From a checkpoint of a small transformer trained on Wikipedia: RMSNorm before each block, 1164M tokens.
MLP neurons of a small language model. Each row is named by its layer, matrix (gate and up: input weights) and neuron, and shows model dimensions 128-255. Each number is 128 + 32 x the weight over its row's rms, rounded and kept within 0 to 255. Numbers have three digits each. A neuron's up and down rows have the sign that makes its largest values positive.
After each neuron's rows, "fires on" lists the tokens most often at its 100 highest values on Wikipedia text that the model never trained on.

L8.gate871:180120119108151099105088104139199184133133116093119140147088061081114124155134099160126142115129103106094143111177117136165110162182111124106148170194130068138111147122128131116114153140161158087131131142183170120139162149144135123149151140122143138141084139179154128103149025134162126136078134088139064131098118153115121091116112147149163109138106123112150137132053189194081109117142
L8.up871:126100087181095127136118103128130142110117164120153102112170139174188147116137105105146142164104122106130132133103147114078115135168147087185151132118203138125169175099150100131162116153168144103098170130176183135113111091142109064103137152216107119129100115107087180144102178109176112106090103097117158145146112180174116141094122146128113110158112155135118086137143124121143108186144
fires on: "==", "===", "\n"

L7.gate311:166111095115123119156165117128109076090109146150147130177148134152130083118155164153167079127144162144137096114110145125139086146105174122096111137131119079077184135178093146189080083164187128129175135132146116088121127152159111132113096095049104113118136074107105065138170090156097139090150087169135080144110202137092167060142103124078156126126173100122150098128119174083131135110104
L7.up311:115125087143112129148110074142132091048091152170197112139183149203121129106168140138214120173135143126167107144094132122197156124161156130087109156155143119122107107116115159148112116090192127111133089124143113128106156171122055106086056141155132120087115104118100147145160142121167161133130137083099150123109105117104148090104125116180156153122113082138108114108071114096122112118076
fires on: " –", " -", " IS", " has", "el"

L11.gate302:118150108122180108130088099092091126118074126101074078133126160128056067124105081131105067146153164107162127167159125118082107138179134108087069145177114113175080156125153171119099133101164139199132148159122155154103095140143154130173092133104119113124158113095147144118141103114081125140089090173124076127122085103118098127135117140140140143095131118163118153116112113112117135134088
L11.up302:137077139095162140120157112051108084120083106112135217156091163138121160147180095135128160047083100121131154197161110154154182094098114164113137138178162072126140149141146136133128109110120111090104146104141166128123111174123184154166148101066126134170150134153077132132107185092174126130110083090130117140125090143089102118139158142172111127120119159140119135158158125134108122145074
fires on: " and", " &", " to"

L11.gate1036:070104118122131084088150131121132123107123112156132103141150092117134096148137135082110134140132135129079090120075102149159072166113106154146151099092124091140150077160172142156149135127188090125115095134123141042111131090083120167122150151166121144096091131148116098089153137101097106136157137180237155088118116190121142156124085149115144113124096146160208153163099127111112099177187
L11.up1036:164106118109124132101126070153106094180129189105108137111112120139145108107082176054133078171178172111131144147135128085161118131092172219056156149156177092124120097125117134124146137142123114062124118104133116141076136099090152145111118165139141116170133056102127150104140120182125042087138119182199065111126124194139148173091092146191119107166091103130122125168130119114138124127149
fires on: " to", " government", " have", "'", " also"

L12.gate1078:116136160167074150114117088114107149167146123096172115150125127158149146128148079084107117161124149122213096175097139124191172089100109140070172099133151131125133059173151188183128160148118134152126108116135070094118109093117031081111129150106123107082143159112106121096127130128151141131092146230154134110118047104125077128085098131111103104152174203089118158093101102094105129194161
L12.up1078:100110138148154146113174140139095089125113134171091101154157123161147148130071141148170063131098069114140083139125067109156059155120100137094113183111127066115115177125128131098222148152171117155119111124132144137134136130124138112099114106094099143168090096110139095103173164118158085185143127166158160149109149118149140158159180127233134148121141085099155154168156109150162106152116
fires on: " had", " have", "'s", " to", " has", " can"

L6.gate265:144167131144138155172138141113151143122134145122062149109162160154172156146113081124130215104086096075129122112161169164137157111113143111177165175105127138129129143129199116134118091124139095076115075116165110125074180141119108138151172155105109177066060090120169135091118163122153150123112159134196137167159126108128133130078068122107129093162071165109120099146092069148111080113074
L6.up265:120110178074119075105150168162088131120171161087086135135158085130119143090111153134133113116175093150115129104163228076087125144148111141127149120177107092114133159138112155137066081172148099131134109124147169090172065090193064114163130144168108119136173149110134154131173186118109124147120154113143146186118136194163143149138150219152126207124079146104176085116129118078081101062141
fires on: ")"

L11.gate613:140039040167131124135089165117158145143193113094123129141134173168154139153092106074111089136103109091162175156120150114092147083136145155109089185127178119139139187091193093110152104092174148065072183114113121177119130107150067088110150152142121107112155103148080074071113145138214117109142190118078171128088086181116126064128073123143118137095158165103145137158132150075128088086117
L11.up613:166077188134128124102161107162137154139141136146149166103087099153119115090108079102157186158111062158119140114132109131096083143149142170119140153131142096177162147142138105153218097111113038051147137178156108108131130129132107113144078094128123131115143078192136111131114096190159108084125115140107173110119086132120108099133086125159117106030135058104141165111152110103076140113069
fires on: " of"

L7.gate325:104138092143133160156166065153168145121092157046067110101130158158144124096096119121123168132179147138126062121136176117097142137161163162074163174100139110111137067101176129118137132096137090132126131146167098130135168136147094110105120117124161138119091096162171074086109150084150164132143152159148148142167117142142164153080135145119110091122148152150171126207113060105137105076096
L7.up325:132162156084147115134102151135175116133148128053169143134121130167138096081124124111099101132156166176152104164112161093094187116149114107140127126114132166152070139109140102180146048141108110091139131151136177102189072125147099144113074115150131144154157124153137129060176117177109153136143161145111177141102128112114172113144144155106112094118146090097115080086172079064168092105104
fires on: "\n", " name", ")", " title", " No."

L7.gate383:132146125148098161158106193118149130157111111128170126086099145140165108108121138158143132094159091140075143122111207074120193157104151151166131132156112137097144130191125159116138102095092149129168132122156142151089119145163118082083114094077114113106113080122119129147137126039157160125152132102097159184130184121148127126098099171103144143141122148121152098123102040137155094128069
L7.up383:155123197144142171149104174094098063132044036155074131157143149112130115100131115108156147084163136122137146101148171204116103126072192106148075120094131163108134126222194136188099083140144130052085143192147118119143172179082107149139113197074137168079089126150129115126203151107163133017110167124109168122087116102135050177092087132092139130152107163103167086113137128150152158128041
fires on: "M", "===M", "m", "-m", " \"M", " (M"

L6.gate372:094140116146173132162067101130184180134156137134132121144174161186150135110108081124117136166173091122153134133171182144118201086143155151126154150105106154145125090152153115127142066151098110092135068097149125059097216141095122098142095155177129158144115072155135128109176100139063092132129123152166201184136149108128111130086149112147150096141125168165101193134067157063147151131077
L6.up372:150112104087136168131145131175134161137143167117110077156138111143191147130153092144151093128129084146137058092175137108156127097146127138106153107136119201124125160128159170092104119139051177138101104150142178130153169134131097182064101101123201132146056110144089141091163121196142112120135111125136160137108182158150093115101163111171180172137125150072091103131080088113161129130083
fires on: "\n"

L8.gate0:096106119072199105159112116137181093088144147076087153133134141087118109171043140149202133115121120123183122159180148160156146128187114071100120100128174088099081090090155154151129085159159185108142139146097100084089120102179091111119120160138115069168136149167163125097140118105151113098095183172105109105134070128120153097111084127106131130106142178094078224107144108147099106152116
L8.up0:100095157110140084104131197144190142134151088162112084125095128119124096139066156070140147156073145153166154056141135159120117144113195163139125154100140104119176102162114160189111160110103195097186147097161133122103152122127152170129125152140140157108112139226126181092121109092120089109098134136115116128153128110104118118125065088080122141089087149104138185160179119150169170089155
fires on: "-", "i-", "="

L10.gate377:152136151092149123169094106183071150171158076111074093177116110107086119132130068136129116120115056114143131116180114153106151163166084128146144099142091103162171184158114183129175089146104134144121127164122117089093109185104160158115096119114120174151077095118188139110101092086136094094144112130112123112110099117159162133140091141103141113088122135155151097120108143149088137048147
L10.up377:137133166146142171172062151136102133179119112054122103150189104137161150133178050126136109128118127150169137137120091169133118158148155150130113141162071164160175129121051130161201097103113162096103152169082145087152025122088146129093152129125154107225116117123152166137138143107080112107101099150050155106130081077179103127116122118117147136108167108103073154095136114150120112084131
fires on: " that", " of", " —", " |", " around"

L11.gate549:042137163100129122107117101129078192089112140141124154172164074119112075079139079099140113074119084155159171145138105140101171122097119168091161090145142112173059155150092162088178132136114152090083043135138111163077115183150142156168109112050099147178132121157186091099126079082103123149162142155141134051091125168118044166129111089134164110077202139100160120153123163066144101121096
L11.up549:125044129170063144119144107162069134170110100100168177133111181139101068124177143106197104130170160135125140152143099118071118107107166119126107163137143090170195142173121096100071138157145164115083176078073149148119128108094168183167169134136140128152121109121152071132170184077094120135105127156081123151129110149084124045120137115122093160139098111131113149086112126147077141158096
fires on: " to", " of", " |", " not"

L10.gate12:093094046112105109135060101129138154073122113085139131089129122155133085171142131139152135133152165148143114108103124134105132137160084114122130143124064101058056120112131164177131121115116159071101104151127125135058142152129113128094147092121108127143094087211143140081169097118139117128058113152163128129100119149150139094078096172065142157115119110145143139103095129139100107109137
L10.up12:092122108081129162141062101130129113132162082090151173167143098104096153163122139159170126119156154129165064120095098199156186109130131127143118126141113111099071154100124122181068135074159132113132078181132134119090132171112119124056117152137135164094076150173074124076182109120179137169086162073122108134117160147179134125177122095090113160171112101133126105078144126091090038197106
fires on: ":", ";", " -", "s:", " –"

L7.gate147:115105116119187105144140067141138123087119117059088135123158177119141151156071130130151156108084186148152103141149097184143148156142129096118128077108178126142099099079142163135147105140193120111107125127091128107095142120088138121125113184119172158161135110111131109134130145122154180154094178141145203086106093113091126152137132114100134121113104136093146133138132167038151178122143
L7.up147:096114139105123134113123088124126166080160119100091069157102133166112157132105130097212181179107126156138116121184133138152155171173126157131132139147154164104170077104173134131121159130109188104110125100098112093124145092158123112128100129162122104115118163139093114147150037147149087129105131140206138181143117140081145144085145116129100083111111139163141125143141119090119150167180
fires on: "-", " anti-"

L12.gate561:136106097143145122140156122123140138104102108106078127136072197190070110081118090094077065139164174122140173156159167134099098159188111131114099074148126141179140101143151133165151070135104147141124132158121093208095110119179131153125135128123140145118098112087092101090103083116110137091101150176106160109112099119085070069078078060127136134121120143082099083111120146112128124119128
L12.up561:123094117152191105155165104121113143147170061066179120133103176136118176120149142123175118160139148105108176151076097126171087136113178167120121109163163144148138122104169110140164119136135134125158139163169114094154153148103134100107159103096074093122122162159141155085139100103163090087186119080092061134113074113165133132120087123175114113068205173134129177151174123118119147112085
fires on: " of", " and"

L4.gate797:104140150097124086190127115145127143113139156169149136129156116136080130097125139126129153115097079106103121124168141103107184093073096147145154211123101116076195098000090110172141127127119126125126103147127124155177133142159070095127141156088117088159157149111102126145141131108153158122118141157149094135131144162110081102135095130126112057155165092129192129147148118122104085095130
L4.up797:118115124096137128171075135093180172110135092146132065158123142152088148120108098126146089107139097107109160140129151169153158031145126114110164154139118113141086119130143099172099121127095156125064104129134124125108241105145162098107105112132139098112047136157139151099128125104107132064087197079135123134066110073156068116070156140105122151180179120100160154149103128125151171089122
fires on: " president", " chairman", " Secretary", " brother", " father", " husband"

L7.gate972:126124129138122122156116122155168161121128115113099109086148116163113149109120089126149130134132104126087130127141187142122241077193146170113183155133146159094178099128161122105157133151116123104083067099177169054081160139126070126147162147142142153101076078168157153094175159146111085102103194159172173174135154146087107096097193094076126157149100156133147116151097075077125165135109
L7.up972:083127137075123126155131156123168162118114118146079107099162104145135149136122060134143123092191117109099083108167131117101181095128150170113191113159098149145169120151126117178168144109083116139123080096136159087118215135134117143055113188145157134120116084182136192057141093163108071070104158118171176185105102162142083110064149114128159190145126157134139139135112122151134129127134
fires on: "\n"

L11.gate205:123110142122116106129062130055111111050092142077105139188077134111135103114143117109128135171128122140146078101131070127146161099137109132174110123114136136128103111164207140122158119103171079141081128119113103131113128127109183136156137146169140191135091116119167154136172124043102124120111146171128161064135123161163070131125196137121127139086193184075149071122126104127099111100078
L11.up205:096060123104101086121093114123087128088074122081092153160119201137094127111115116143135119144183137091159114106147057131134135132167174094095120133120156185153113175056095141126138117110169085161148107112122141131117123087119142091154077169169141129147090142081176144163146132097163109101103161143140142176133076135115100098146185136161116157066165082070140110153160084098123143075097
fires on: " and", " to", " &", " –", " of", " through"

L7.gate445:089117120142145123103118101117122157185133141139107079174103100105117105069112163104092092077190084141161147135152134126124111160146115171169165131187165171198095189197102183081132138128155116096142154094138149084150125168112146082120193059069082181180104123130102147132097120098092104074173119126112117129137110165120113134107083150120134153112081147091111173125078118141137164116103
L7.up445:112143090118122115079131112135105127165106160117117065165105160211115130114161147100102143114167083173144121168082086106127113167114146170122123133145114170134118176164047185104121082163092104115159154085114137070161102173124115164179177084085131123144117139132109119163213142146023143143241072185146163150174126193116095157123120108134099127137064106144101145153141078147128147129102
fires on: " to", " Upload", " with", "'s", " such", " of"

L8.gate237:133088080089124158110146118098108187119094122145130121130140118097105119145141094187100146146127091164120151106090096081142170138129118175136157097142112090121058143162124148131100097135090132078061133123136151063111186132166121138101163083143146161126108072158086137116101123056141134094111096113166125146108130167116139109114104134121137087125167132119087156183063149146045136136135
L8.up237:150072099136170068159090122123131150099152168178094117118147196155081141154143105125153140120087122162117111162067092083138127154180145150099110124129066105107091105106177150178042107149192128073153115120165092105067126134143111036096128131150171172132166123095132154164094083096123151137119157077151169169123180116131199116109098114153133153114128114103096130171079164156055065130133
fires on: ";", " -", " –", " —", "—", "s,"